config.toml
num_key_value_heads = 5
norm_eps = 1e-05
init_std_down = 0.00724
schedule = "wsd"
decay_shape = "linear"
batch_tokens = 8192
train_tokens = 108400000
MLP neurons of a small language model. Each row is named by its layer, matrix (up: input weights; down: output weights) and neuron, and shows model dimensions 0-159. Each number is 128 + 32 x the weight over its row's rms, rounded and kept within 0 to 255. Numbers have three digits each.
After each neuron's rows, "raises" lists the tokens whose logits its output raises most directly, leaving later layers aside.

L2.up336:136109125131142101142211116184162096168143144117137126075120172137094174100086138151112101049153143161162095063113127128091122072127162117125116054104149113128085175157137141153136119111164161153130130143188102083123130152171057193104168092079143110150124172141103155171150113136130166162100136094109112084066115153196176186129144107160133103054069114109113136178154136142135116129070100073101158085111158164086149136079130179098130127106150119112133149123162146161100099128173114
L2.down336:103157139132096198138044164108109160117110088168113130149133097113136082140179111109162191185083096075080183174167128123190128175139095127134140168158112147124148072076114123107122107155110102125140159129079166160157119092132208064166087128145134139113143070082150085113106118111128100104124151139138136160176157113084137070131083144112132161161179139135135100066120089113103108091164165189155090180153105087142104103163117082156131125156101151088116089117085123104152186118110121
raises: ")", "),", ")\n", ").", ");"

L12.up252:102087169059085102161094106219086068137145123147204119082111125144124137112141094144138102177094135129164156095080091144158128125145155093135136066107149129121126114162126083164120105158092129103162161116168153158151087126085164122126136128159131137168142098148073174057163171131094142147145125083105148115165148162138111142160116126203113125117109174057152151138154102172088115091143097107137186116126083164092171153195118181204117107109137120157185111170127145123146154151072134
L12.down252:114128143166141157106152177094172158132075153146079118165108105118169134140090176107116147102120071148062098127070103106081127128117084138111134165186110129139168111103096161143127179152067111115060106108134104123109155127156111117172169172119123104111128184195223081158103124175156105111097136144096131138123077167098157115093104123087121153173138140161126095075130174112157110171123160117167139163126183112143091148071118131063107190150082142175127178174139107117154054125136118
raises: ".", "4", "3", "2", "5"

L2.up318:169072094122140077153163122146109159164155122096130131143133174129116136106145121168120098062187123175168103083114146092088093093120152082135123038126124120085063149140125113113125130133163152131175167134141124171119201181146113163112114072136102107138150123162107145208155165143094157142120110066154176093073093147184178145134128108125119112076064120158146136134181097106154144132047070092119134103130150115099125150113147195111089132123160088110084187157144145128120113119196124
L2.down318:100178174162087197118092151121137087112109136171103126147110096108131114147124107097164161179070127044086146158151087139189151155150105153109146146144129143143170090101138145170127137097109105165087110138108134089152032073150177094182147140115142149120101135067119102087086099093149115136146162149137073163202166125076104077128104142142141157173165170117116106129056127143093080149200166158140119157138148148135129105133127070126155094108107183116122076090135157126155160156094121
raises: ")\n", ")", "):", ");", ").\n"

L2.up337:136190152126114151161223122211144072143144147101176121071126189139073150105182150124116079056128145168157142109119143146107183093118162097117156084139198167116096116139189116161144075134147113119109162122160123057109069127117107155119152123128167130141142133097092096160117162119131142089136129143080113070071119151185142150123177120153138108035101092089143133179112136167146130104139111059122154122130082155139103071129120143109192127131095109099157119149126125150125095131125157
L2.down337:094115142141136127107024151088111202101111098194088132192107072107159140116086087140123218163123098081104102142166111120138128183147079174120102163127064092124110143141098167091134151151103138147148123158087119149154201153131152092125138136107120137114118126108181103121142069165139098148109122102169131168157175119066115128129061128098141142187181182163120082086145084111102111161132174149139114124137167151113145180125129100156093104086133177116124141094152174103115184124145107
raises: ")\n\n", "]", ")", ")\n", ")."

L3.up411:116075131121110047137108094098150134132129190134132113095114178132133153163118172088142170125066074074165103094127116124122177102121133157172162155140154172130141128142161202096097212220134147141169140123147156074161167127133176124121144146121115122143083196173123116167115088128112165111152070054129139154114133123124168169151094098116117090187103125147108148141120133113122091111127137107116144138065080145140114172093109152070175122113134078144202148135099096165112099082105089
L3.down411:126153145152176208106147160123095153140116090119117127162160104153140101131172130156098093146180159186128160166144100169161125145135139091109092131171118080110143169094069055167167052055104109105087124108112100205126065109134079153138150124130157105124126094130107113099129190114144117109117148152154128080161139155095142005144172162176148128109155118163134078052150134138120152127093089176149118144159126090139132109140187116148062138094113158128133104129108165113113107144114122
raises: " could", ");", ").", " would", ";\n"

L12.up296:115134133151155049127098156144101100134118143116164096057116118140077099140102152151149147108095164145170115082136184128053116129133116144055133072138176160091121110115116136140193086172151150127131109115106124152117063130118165123085128128131071116108128176120144202121168091146129172082115120156107125168116141110124179136150215137144081097040140101116115110193175120197131166107123088147089164164104130142105106104074145127126119138088194108098164112105169146123138065158149158
L12.down296:104082128089092229140109038174082171207101133122140091109187108113082125181123081104110125139127100102137149095059130071137149159093166097126135071119176079141137155174088108140146114174135096158109223183096142105138134078142099124122102174100128086143153114138164094098120147097156162162123129179163127151145178167115188152095129147103115123175163133138123136123107161096115137176110122069162120135125122133178150091159134139095143129122140135105134067098151108084136110154110105
raises: "ian", "ious", "ians", "ces", "ia"

L11.up535:112114140149138123071079126124032127124149160135127143131056116162139095159165183173079158089208131086128149108153203114172157141186110167132117144095126114106087149058104064129157117127139110126112191142160169134068115087161161161124091112131184133122103122134117135202167139128119133106125100135119144122100104123051061084142103118209114138113135186103133092098131109125123137124164130128135102186103113134081112140165115139161166148133173162085115111179173169103111093108135154
L11.down535:096078139098107143108141087152207147112070115149106157124082112145129103160121128191149117150148156158110131141135150057120148177144104100051123159073152149117156156145171159131143115137117130175087050143101151130172117142092066087167117086134169173131133137124084108145106140141087121211126165139142103142149177150080147078113089136131107099145129142143119105092146129139193100207134100135126137131050127165055077101127123146122090161089133154148175120169164099113057172116109152
raises: ".)", ".", ".,", ".\n", ".\n\n"

L5.up465:102153168121103127149161084096122142138180151137147109114053113147138176177106091159109148097100169111161105124174100112084141121171178129130147165169130131123139113096111103095173144143151094106165172110132199146094160156079154168115150119152088127126039158102081162019126107163101128139193159099105206138113180120134086106176095101131129080130155177107079123148132104139097139109145129127093132142158138133092130184131147146145114088165159084113085106105172208099110136183148122
L5.down465:140189098106144143196121145120177126086088118110154191105097082097124123174090154133182151170122102132133098124089169119130104165091125122155106135096059091140153118144133170097157037142139172141093125166107110153125124130096089060178158087128080158145154098175164097131135164120175123122150171153179165156129156117152114071110181173150169121135102121168113184122153170151147153156085068155151088120131147088089130101107162109133085155098087122093130114107133105064072136052098130
raises: ".", ".\n\n", ",", " and", ".\n"

L2.up587:148147151124165140111068119138109134132113130094122131149172085153162115112090064140135139085107117128178141118136136114112093149126086162134150162132044109162117094036097161160153111119122129169113132050114157128132171154090132149141082169152129134136073124097130128087127188180076129128177167114201215182161131101112142087105112096115106118152169141126112137074110128097116191204112141133103118136196169084116133150168134158079138211164141084143099152130113115095122165115166095
L2.down587:122120077109115096140160128093138069135144133125128124118094151132109130160157171134119110186175136148098147149142122150153180077141166115093112076149222135096132159209150084073115125104120137145158103220125108136125083111149125128145153100137130138124199113148112141178107056042184144148111102129096039135103116122133089166156095147125152134120085093102171127160106108096140058079169113129136181142093099135126164077114128085123123055130113157120135105092130164168111089152136173
raises: " ===\n\n", "====\n\n", "ings", "====\n", "===\n\n"

L3.up373:128107145135149071141155134170091139135128166098133133066073102094150144154142132137139135098118141116159114095130153090118148113102138067180091115120131174108106115108182215109104132192092077179174154088096147187141136138086153120096114123145140092131111134103104081147136149147084132104169100157174192102117126113158148147113111111120099104079039080135134152076178182124121108158170119118126144155095059202145071129143118141098113179186122057129168142139146094089076152131155086
L3.down373:131164122124080153159104126092113102124131124173116128201174133183116098145171089148091114156126073143107178150136093166151112171156101206084153149169126058128139141151091036142145139093144162117064083124157067101111128102142097166155139116125105096124153134132111138106093114127184137116114164109107023119141138164078123124145144143177133136156183166121122090128095087107121117134100104137150133089169169071100181131149159116145128074072129136084108109095110172173179111116133196
raises: ")", ");", "):", ")\n\n", "====\n\n"

L12.up218:154103094115099182099128117120159109112201124153116115102147032146152138147093173136157094076139127090122193120159063128131187126111200102142114097175168153138144079058135105144139141192130166104086175090106115062069145135099136196124116123183174103129132119143119090117078144114107156078103132130108110117119115140075205121127114120127121128076181105117113071173137108127081123155147129049114155159128096170149081166118106142149143116181145128152117135085145144146163142110165149
L12.down218:165168099092149117103120159169184128155083137129043152124099163149064094126083062146134146144144057122143100090133124100112117110129146169101144099112105087173100179155113123143110121106141107160138107158130106141113159202148093109080150076104124154137118090136152109176104132136148138146158142112158154149216137132116057128083135077108127101117133166093073077104168187120194080128070076188120151124168176086163173149128126170123115108081138144117144127138180135115105145166190146
raises: ".", ".\"", "ong", " Chart", ".)"

L2.up540:139136176120126152114153087157143138141158144094143138120110145125059157111181114122138051061123131188144156121118118135105141077109161111132167166175214181087111082109199100129096109134138111123114183105154133089106135156081128151136119113181125109139160108106087106158116202151147148117175128072146166110058123130100173126155141111163120122048068118144121130203100092141158155147115118071120114134161121134113112100102108171079187138136116112101067189198093117108147166106141140
L2.down540:111098112161164136130084165089143129117092102174106119152127070149176117145092128156088212182139125055095107157159134120168149168155085174119087123099037056137137168148091157141160145151131134123134087158081115152130121126166130125114173098065152162125079162149153111132147046102119114143087098146111093164206138132117089109120099127099124139158191141109144098065147135131104098120111137165156141141099142153164151134164153106196111112107147187100129097042165167121105109160119126
raises: ")", "]", ")\n", ")\n\n", ")."

L2.up352:141163163130117209145150105144098102100148123087183148134121108104106084111171108170098107124126127158188168120122143149098148096104133116120109100201176187055096085082186062157114070103137075096140186100122132128147137164073158116119110097190155074124137107065089091121117168131133141099158096125143224117120135115115129128155162115109103120111139120100174141105127124147170105110166111082156163124175082138163062100144117171120172158151103074096114129159105126141134196122163150
L2.down352:086135130131139052103107146079151146179097150155100113144145108139140202115112123128179148144128122085085070126165123127198149156153099171130134151079079086157147138177125203098136155138140167188088064183100106092103133081169125117160155128090119150140078164188173149143144054124145122141117143133166031133104150148082088135126064130132152145141110149113093090166092082110111155166131156128095115124112171141110170121118143093155127099089123180122119124080160171096145064134118134
raises: "====\n\n", ")\n", "====\n", "\n", "\"\n"

L2.up269:116171154124103167116147117121071075148145141128164144126122069105116143111149174196089091166121160134163160111122136126104165053110131135119096076149140176088061109133150081163135137159173101099105157128180130138099107159133093077122162091162144072122127144087125126105116105096110137127132078110137155115063112116068165226138147117063131124144101120113182134113156140150168114117155161076163141146112048197132057130110152194150127144149117058150132167116123152166140110137188145
L2.down269:156136154132121116125080125114182193145103149111118115140150135150137137179114063127177182103121102127073112155160098086184132231150116147128146151155110077144172147135133170072160116096080141174127090111082089093148186100123178156147108128077087140139159101171093080130145132109169150115125158168107103080158128169163110005114108112162131130094171154122086115104105115114104131146123119166135146095154171123120167086150122085140174124081113179090148091157129101077151128099086112
raises: ")\n", ")\n\n", ")", ");", " |\n\n"

L2.up386:151101150102133180137131120201065077184135139088141133144181137127110161098087106152168123047163136155148132092126144127094135112122113161117190088166140151060060158058170120185182061169172100151117177118109142131133153125081143111137078146170163118152131111099094105128112204086114161098163124120164143098101112137176164141103171088126126109111118105123185152137155140098139190170109095046106139137156100135137101168146133169133081170127149127109119164160097108118114180114113137
L2.down386:076138122164151106087127118095171162061145108190128125119063099138132142152155130111089149178071121104115101167146099144181175120130158066153068143092108097152161115166103149067061169067130115144147133146135120117142100114153119172132179109105113131112104135107187129109149051161133120167114124121114096161170161121056089096147073145095143144132136180093082076131091120149101069110166148180133140142085153132134173081112119087145185100123118139153117089087186199117135121164150122
raises: "====\n", "====\n\n", "}", "″N", "]"

L2.up451:172071134107120161133109147103106110188161109120146133148146117096070072107129144061132090153174126164164126107125120054089089101120097137120138085215143096092079153096154083185178128156114098080148158149108132222120160129125121149140069099170153056118111099122132164122134178162096178116143055079170144111074141145167130098075107106127123114121102126170142109131149113089160191157158131120105134116136099147121147131073149172144069109129149125138157200112119139140180116124147111
L2.down451:098176115166106137099145122147156155053080129135103118143084102194166180164123096138125165109109118054106118163141125171181155121136149107147103143041101153151161114140093182099106139091146151148131108117146106033155069120158145135115167117090101191148128159150113115130116058095128094140146179130097105152211125102085119139177121134150115137148115161061116155119104151137082061133130149126153100137100159134121114139176094090138203165121121146101096042148146137091090153145116143
raises: ").\n\n", ")\n", ")", ").", ").\n"

L2.up598:126124187136144135122071110140108161132130154116122137146132124129129150122136111179143095056103112151128162144128127170134181096112137134149157127133155160082109073073150067116117158132205096102084151098138146069108154182110146091141141086176099131132141144121093059148112157085146153111138094134164206116114137104070187183146163125089118139109101123108166164175119092136141159175080121085155108132175112124138053154154131175097175151129121072125040168208091140110155180106151112
L2.down598:124100071129156112099139134087130099135129103128114132120112103116119144137138123140083165183152143116111097123143139089149143171142130169087107123165089068119154180191118176128151123108048139168136115160111091200142097097125115168128148144099176130123116107137160140131163109156145116147104149137127056126166108162127084021137079126117139127123173091140104039082124151112114100067172114154097133157095153147147200092115146085170104097117132191101178126020141153149089098172107134
raises: ")", ")\n", ");", ")\n\n", ")."

L2.up200:140110140138145076146083085153138193106140135106115147156124145117112168123157073199130116075099137145143151134124142115125130093117139115137135128103129154091107067115126080062088135094211156129122127116139145119115161175120147072129134043165064151115163134137112090180148132119161133152136148132137224113147134090050165163178125119121116146122092159122129157147128105117141110161063125096166108117142156097156086141167145160099165126131141062113005174189112148102119181116145109
L2.down200:119109105101140155105151151076137063179099126138121119076139096123149099128111176119134131177194123116102111146152129119168145167143102191110131122187133114156154149130146169171169144159054092174087144156108111137123081097120114184159132148088198100154097139132122151144110152113120127111115099111141030147118108174161107071115116132123129163112182066122122065063096098099129132068166106174082124161144131180133160105115155081164115123126136200100175103054130119147120086197130131
raises: "):", ")", ");", "),", ")\n"

L2.up116:137148130120125105193199115255172113109116129090170128073131199135067174092165090163104142024133132162142119084112147112068146097127126110099163093116132164122102105155148148119159073138154141156156138120153168058128095122122112149078120136104136160131169141133112125151165207130123102087132210130132147078107137145189113106130144114122138100085128121086120144114120113132152122105080079075093161130131125092151123093169152162121186137144113101107130127090150112155102074133120148
L2.down116:083130130122107153079056147071094143160152097190073128185141100126154091121094157113167119208104113105101134187180116140186139170119127169116053121135151115129135122114159130105127143121102116141109112186085083169108178125149139073191152141132140091134077150064134139139062048143174136151128069122163107182136122129063146157143093124115118178152146155158115097119127107116093110151168144143132136136140145176085111145100126093131108062085120206117135129144129171100146170153155105
raises: ")", ")\n\n", "″N", "):", "iginal"

L6.up399:123136163148133153161117096063167166137157160148078137149108074131142122144107178108142042161140166134123129164156114131143152124107118107146133158156140122033144120142099097120127120097194141085108121140114096084054137154165119080116220084116091117144102155148118126109118104096126175117071126110131086102065064115079159129171100132147134129181114146094127127102086101151148140164138169087175084113120162129106080134124193107151168143129124152108151154135081232068149117141170117
L6.down399:141104134111082132077152131135149123158072160135164175130184166159144111078126150119118158125110082103094119161121169074142119142179056134120134121064095140135133163111080115149150131188114128125188099125130105122145139149174155156178090174141186160111178130122089099095127124133148137141104161166097127197219099107094127062105137171165100154074153168151118071118140116139162142092114121158075151111162059147080163109155121113105101089086127105094119111112161026135120134127077146
raises: ").", ").\n\n", ".)", ").\n", "),"

L12.up285:112076138086129131117116123130115126114138120165140161109089125128137154129088085159132099084141171114178125065132114160104096112148169137089144156142203157088082122082107168115125092165144127071167134143108154115161151161150169122153020071132131085145165097175127177082162084177123190078135144126146123143163132103119111142114213094096147117084166143143117135145092102148150177149142092105114117090099095151157119171116187163156094148130090066168172148064133120095156133124045127
L12.down285:078150118172148163159142106133176082082075142136167063143122143154109170161086152162158120149149090180122116116122139116142186091110138091131106154071130052131110166145191103152162104145147137182112118128153193134144128130155093101105142153127157115158106124151072154126108131115171146140094115135178107142110128116112098155141079184207135159178130100116137089162113175157085111103098066135098163154117156078095215114116095089097128166085073110139122058112133127099075081172103157
raises: "ations", "age", "ation", "ability", "ment"

L2.up59:120158150113112116087166115143059091176155148137158133130109081156135121096101133181076083167150182141138121116114133146114169084131175104136074046128142124139099154136132160154162100187123126084103140111204108208126164172170086149121200101134159097141096130126124145113126080093090150171121111217075093086028158114132140208129175141135130144100079137101139135137166158150139122125153128120142133108141117165088106153103109196149071116110142100132125140137140141152159108121175163
L2.down59:135137105141140156177084130132189157102085139110119132124146145098145123152166109094172196118115077073138140155174081082170126159122070170144183147159106083120163119106168100133143123094155153167159125146058125072131111099112193100139094128068102160119192107120104084143131140139177145077122127097133160152255086130141172047114099112113130128160177127133109099115125057129110104118119158158129135147119126114163121080161125056119159141127130152109144123128115104115127168119069090
raises: ")", "),", ")\n\n", ")\n", ");"

L2.up497:145158174120127187139105099151114117107122133068136136144134113126160147117141094176128144051111120128138153115128134138095131086115119114131175191161138170108155056086154164120149117169141117186154188058104138103162156162044175134124087158164168149161121114133090086138118200155080134096189192142159201129133121113106133094154124100104108124099133100124124137095113185124113134165150124056112149149124112087156091115174100153080195174187112097118135153174094087089131180097137124
L2.down497:094109118132142070109124164126135113141140131170115127113139125169121118161125126124111110192143125148127124139140124160186162144144131152106083088113100060121111182175126088131119129076114130134080075193129114153071083110162084148135176087118103102116126132114174162130141066093181122147074049123113021131142135153102108133135126138134143126117135147102133111133107036137159131110136098192135149125122138173126180112100180109160076070083131183142120109056168204158130068146119179
raises: "====\n\n", "====\n", "):", "\"", "]"

L6.up342:160123137166133123186182085141114103134177166109135111145063147120105104138169183085107096137089135083112117119146153123143149078118196076140065088137172142090059133094169095092127164083157153081172109156143155171093128091162134139106170122148105078131100159108137091124135091142169162159087078104069129099024087119093129174122108140108134109093075116146179174178152132140169108110132146108180137155092080173080096138136186131135133105132129104122137138115124177136171087159148126
L6.down342:090151150148085164099135110063155215152126101178119151143155187158082095056095106090145142173158112119078113211123087128117093149196103145148168133120108126071188122141052112137124093206132133132100144100096102107118153130104121147168134132126120137161124130198135108110154090091140149131150147190054095167161170113121136075129178182157141110096127135127109101107107163090140112090115110154120163109133160140096155133122123101151154123097084151110129132141122083074161085089076173
raises: "”", ").\n\n", ").", ").\n", ".)"

L12.up102:111119121132111150082102157103116113119124091096151120120144114190099117231174140161150105148157180100093156093166147110087149070167089192133129161147097166163104164108110128075124068160081161057123048160189106126089128157190120093088124173110091134154155152103120131141113107150139098102137157109114126109054114054143149116131120114118143126168140099137075095147175091134131171158145189092166096126094052140123127158098155157101118130168125176117150124084135107124133093154119179
L12.down102:147154109138112116143099181116145123119125140142160076137085121109080116073138192117192143123085094180135076101126152119129168120132194145098092129096197135170154179134167113118106156114151110163172123143112171115138143119143083149149113114097104177155159161128114140098147108171098172159169087188132138110206131128108126077116130137106122106104150139143043062103177158114106090090104043180086119059134171081121113137096078159137094165134133152104157119126174109105053106160135121
raises: ".", ".)", ".,", ".\n", ".\n\n"

L2.up387:191163153130134111119128123204138153101152131084127130117115150121116100106167097152110093038122107175185157113130140135127147101110171064150129137139177162118122064102185112122109135121130097146146196074133127079125166170106129158128124091147143134129138105115096090210122180163113139117186143142135196096095160113122139107143137114132110131043096079116115131153099149153145140183118115107152141119134123099138113067125091151050203127138101068100079159210111111130161162105181107
L2.down387:059116142146133127116106145057096088139106125172103134149113101136146130114113136133122182192152128078076104127139112127142127162143089212103134130153067091128116193168089139158162130167128151152094064191099114147127075132149140126125151118125151114129106171139179133100136072116150100114080099100117058167158113145090113144140117133132154138164154151130133093119123050116116114090147129143109095147130160169140143168150181130208066096096153205111145140030152193129116112144087177
raises: "]", ")", ")\n\n", ")\n", "):"

L2.up636:146133167121149094160148096161167142062161146102113130071117189109088181105118085136140107055093143173145144087110127178104139098123168083140159121097178148156123095148191116080100096117162123128162169128136139076124111153105128164115164104144124153148215142156108116198152187161138152118156138114165197088132129149170148141128177131156132110043070114125122142204131093139114119097068070097088148115145092107132117091143101146082194092116145093092087133168125112148125153115109153
L2.down636:115130101157117152097097190107071110175130085165108119177125078149169092087115153157123144150150126085111136172167141104143120170140104185109103140163089107107122132116094138175172153184074160123092100145103111160133131117156149093153127130124169111123020158101134132105084058104138070119102118117119072173110155106060101118143078147085134129194187138169126089045133127129147139148164145133163104170139171154135121150118180135181069125131095186113145118069161166109137127152141102
raises: "]", ")", ")\n\n", ").", "}"

L2.up41:130117157137117170102114110078151149138154142130129133153076133101109097133143169142123080151128109158166159146130114109111150072103147143128099161183206175078136094111160052125109190103167128088101170125143093085120152174123120139150157060162109073121102149113095108160120111104165164155110043075125186125095146102041168179157102119112110139104079121152140117172128125140160116174103163083142125106140099164108103126068127147087171109133122088129051189190123139123168143111182109
L2.down41:108131120141156119128104162130117123144069103119117128076193096146136163132128067122118188121141136080089107115157139129188141167169101126128153124094020048148118157136105193146181065140112134152112094137116157153129082098139163127096131128082162174138130091167167112121154133134099118083110184139128082101154120165209112044120147135156129124128163119106132111053129108114134144058144114157143097157111146124167152114190140111183100171124126176106137074053096121118111131115074132
raises: ");", ")", " |\n", "),", ").\n\n"

L2.up55:153074139127144081105063145153075163144123125114113143157155087129146118095128089212119145098161123139158121122123130093112116093136107121126114053131075103126058121081080102128170163163174130100140132100133153192126196210141125086112077089144112135117095128138128130124142151119092130146136125151179166109104164088117141132104141106084116133178126155133151159053168116105149167205102117125145105128156165087141111181141148219119064144134157073155064175142136146135162144117184097
L2.down55:109151086107096136139187098097173068111138147099112127104100141138127109171171154093151105163135121084102141144141126124193155148119141168102136127159166146119210137135162136128112098085086134187120138167138088082141040022132130170166148127128120117145182120138088127150109121115178149108132118118114078136206051148139146105171119128163137137117134088095105079176079135108100071055178133156100122140116103172113149090115122039126182105112110154101155097103108138110120115159087141
raises: "====\n", ")\n", "),", "====\n\n", ")"

L2.up541:142079143126158100156101099136130141179131173085130126131149149151103177116095063161173095029093131142158118102121137077090071105115125148136173156130089112129093119079111161152150107112193175165105116083132159123101165148134125180126101139165102147142062155134120106137151194154097166140147153085197194128106097109117181143123111111119127119081095126145101150144128126092122162199035116080076105124142140127105138167135160170075157150157166093140089190151121109087099126107145091
L2.down541:104134102143119164094156163116132115088108072176105121134103085141140084162137163123087152204177104102092157166161124158191185131166142125108096080176172137117144136157146084115113145123084086121147157181108101147144103118120142094153155083094150133127200099101112124154098085090177115105094090120087052149163152125132106077140102148128126122135164119103169093075117117131140073069173118189170154143116140127136159067114112083158123088110107180089134051087113187186114143164111147
raises: "):", ")", "]", ");", "====\n"

L2.up569:152117142110127112170154115221097096141119136101142125116190159127092189076092083190145129012141179153129114086112146117091113103134112117109160034103084100145067134115108129181203066146192149135105117117146155121121099135145099125117114138119157168137150144139120112137153185099080151118130182161159134057095118133202149150085180111094139112100110143084136153120159133115117172161065098070095143121161134092131130135160154177149107133120172107143142149116122136143117099117131136
L2.down569:088142097111097135083122157105135142090132094171102124130060116143168084177153153103141138195119071111106133161158118142182164154128153135122079136164201190094170122136155161054073169108084115155168161158104104134150175110116167127174129120111097104134127115064111125135093073147185112124142086106135106201175145110072134110159067135111139147148161127145106096138083103123118048093199136179122126161113146163118128129064104064113147091124094160104129102137142160120102171152148102
raises: ").", ").\n\n", "″N", "):", ")"

L2.up79:126170184128139105091160093173136165125134135092151131122098144168124150107172115149068071052131164180148134126131128178111137075112173051156121133128171163126116055136163137132101120160154128160114178076202126118136112199118115139134166111140161126145128085114095058162096182141102126150154141181112142111037127117125180142171151153128117121056083120125082145147133126155146123151178128099128108128135174110101106096126088208093168169150100124142119155191113137091135162101162151
L2.down79:105104096139124124187077155087119087156127152166129133118146100124142088156143087162145201198142078073126126179154132113169157177145091216104158142174080083105149174132150105152190115113105142143121070186056091137100161105139153150096131120103140131105153157104155110118180080130172140100112092105145093128228119113102146121098110111102121159145179111118159095116119106129115115090110112137163149139135099165172140117133164058161133062071131182115137125063124153142170112133102122
raises: ")", ")\n", ");", "),", ")\n\n"

L2.up88:133122178138131088130193107183080086148126133127167156091132108124138144087072130192082117077134175145146115082117140181095169072132160102146100015129133144132044136135148157146161096171152122132106127113186127152129121186129085108112161089123162104138122164112108127134119119093076151129137110178105122101060141142167165222126202079118118114102094139089140168122157153147166098126149115089136146111128147177122075136120107203135096148118139092126143142144127143176141142122192117
L2.down88:120163100122118164156061158114154153128132134146115106171149143123110126159208087123197159174108086081108160181148099104188128180124069178135162163164122110110190142113152120102138126108112154162151126138090109104145160068124170138176114143109093151111160089106121096117143115115176114109126144116151124126210088124078134023130058160156164172154179117152119060132108074119063125129122129178111120181148109081126142116142159064138166085114096160111144135099128133076141135114111138
raises: ")\n", ")\n\n", ")", "),", ");"

L2.up114:128156171105116151089131125154082051129110130105139132114156078139165110094089107183092161089125118117161124095124108166091133099130110138111128095165098135168094123084128197178188114212097114143159167076130127121169149145081116138122085194124218140165096116110117161076105164150035125095210164165159103130103160128182097097087145089099116113139147115091115126062146177131124143140174116097093156144141135081120117123142096173116118170146122110145201104107128094155143133116143138
L2.down114:116120090146115097161102135140166160130171140142130127156096156150120118184186128088157083183107147132111130151136125124190144123127140121129105134100161079093159142155135061074084096027147165161110071194112118129088087100187121123139155079139043107092162114120151114154149069080225140133072095113105123127179092124071144157163113137129146119128116138088131127200091047142126098117132117164149124133101111168130144104106161099130117082086105153135113130122160185087158108130109148
raises: "====\n", "====\n\n", "ober", "==\n", "):"

L11.up73:145144151122074101126174120162099080100137134122173074123105128149109144101128113129090118156173126200197120076125151188134099122117166101140087101112121113185149138165161130108106097085166122100127144084115179112100175165128080141097148101149077123125089107087125133145165131118079123188187062151148171106151101137160150193177193069152132088104119117021161154077158125081128109118109137133101116132164102088124116178129161105137149142112200101150142082151150175149087110120116143
L11.down73:121132163154134157125053135096132162171114149152074230120115109099148163123120162095160129118097104091060093145207124091127129090124076143163166159176146126095136125109123070150146143123095133126085147147121098124147073103120158133170089158144100141150141168176192147116071144117189090089092168136125116138077147120107081106076066181134101137194141124164097106143091191116090110125140121133161123133096147127112148074093144155151135193172065154104130158123101083132161148082119110
raises: "8", "7", "6", "3", "5"

L3.up20:137074163119119075144122115224134129135140218137129157101083194103094182158089152131136119105094130112141142079124121108121210061106098135163129145119138150085067114123195188106127184182175118167132150143155147107145108113110168114129148130130128123120129161131128137158133140103088164117171139085167139062081127132144161146123103136110135129126007117166158150163112174125107122130147142098115145141090083153045093151113110143131141113160138080127179190145089113114125092128121102
L3.down20:097175129180126176107132156064117186160102076140103130144153089211151100119148102170088112126175123143089156185145106166158112171113153119131139096134077078144129157141087079134174119075125103075124093074095104149111137135130099146113137089157095118125101109116115100092164139160173109108085079145095099134187118158058135072146183136153104162085222103162114097041127130140128105131115091162151140137138117106160177110148182123179151125072134185114131122109122177144109131147143142
raises: ");", ").", ")", ").\n\n", "),"

L2.up155:159099170117130111159063150143081145080134155144103122143109134098134117125103102096114112114122171102126132065127123139116112066131097049164152127112110067154113086163159160093146120218153136116160175087160151174146129130137136110132108123094178142126156129213141099164139145167045141113160198179162148066098171121158119122102139123109146129118044105130123146159158185115081147119193122159118148150052105090112131097111081138159134082171133126152182176128103136140172105095125127
L2.down155:104126096149125119072185170133127092146125145096138127132152104200146130144156137151106122108191093156149134173140132128162116223131146234095101119151133167111159153119101101156161138077092157124088093139110078105107131161135111154125117126147101091122098154045108125094083122111206091094107046070089103149184083126040156143150137133132106100118181147129132132094121069185176110145057082135111127145171138145130137147136186137139100132100131127127111130133149122129068119143126158
raises: ").", ")", "]", ").\n\n", ".)"

L2.up253:181129106107136123168124110093079129150172136131187136156145113119101053121138087167128101148127117125232116086129157090098084104109130086154113095170125101061120137123146148123112084134108131109132182088133102205176246134107127166107095058183117105138132113171105167168148110147099173176137148162147193094116148094156119136153165111154113147091074103138177121135153147080136116133123080119121133102120121106091098135126126182113148121105168052074130164148128123152131129109185123
L2.down253:094151167159138144089137143122168136168067144128110141131121128118163172130122141071117160119127123099116134126154097132207168138162090160142153114128119140137131101117114118157148157101140151158109081231081151071106000146164159091188146156073176138115104155079135088148077141071161111075122132069145072176153107159088137108119055144123137140175116194107098105088114071168129113141155152137123127155148137145150133098155111060137094099137121167156103098116139168117118132133100128
raises: "====\n\n", "====\n", ")\n", ")", "uation"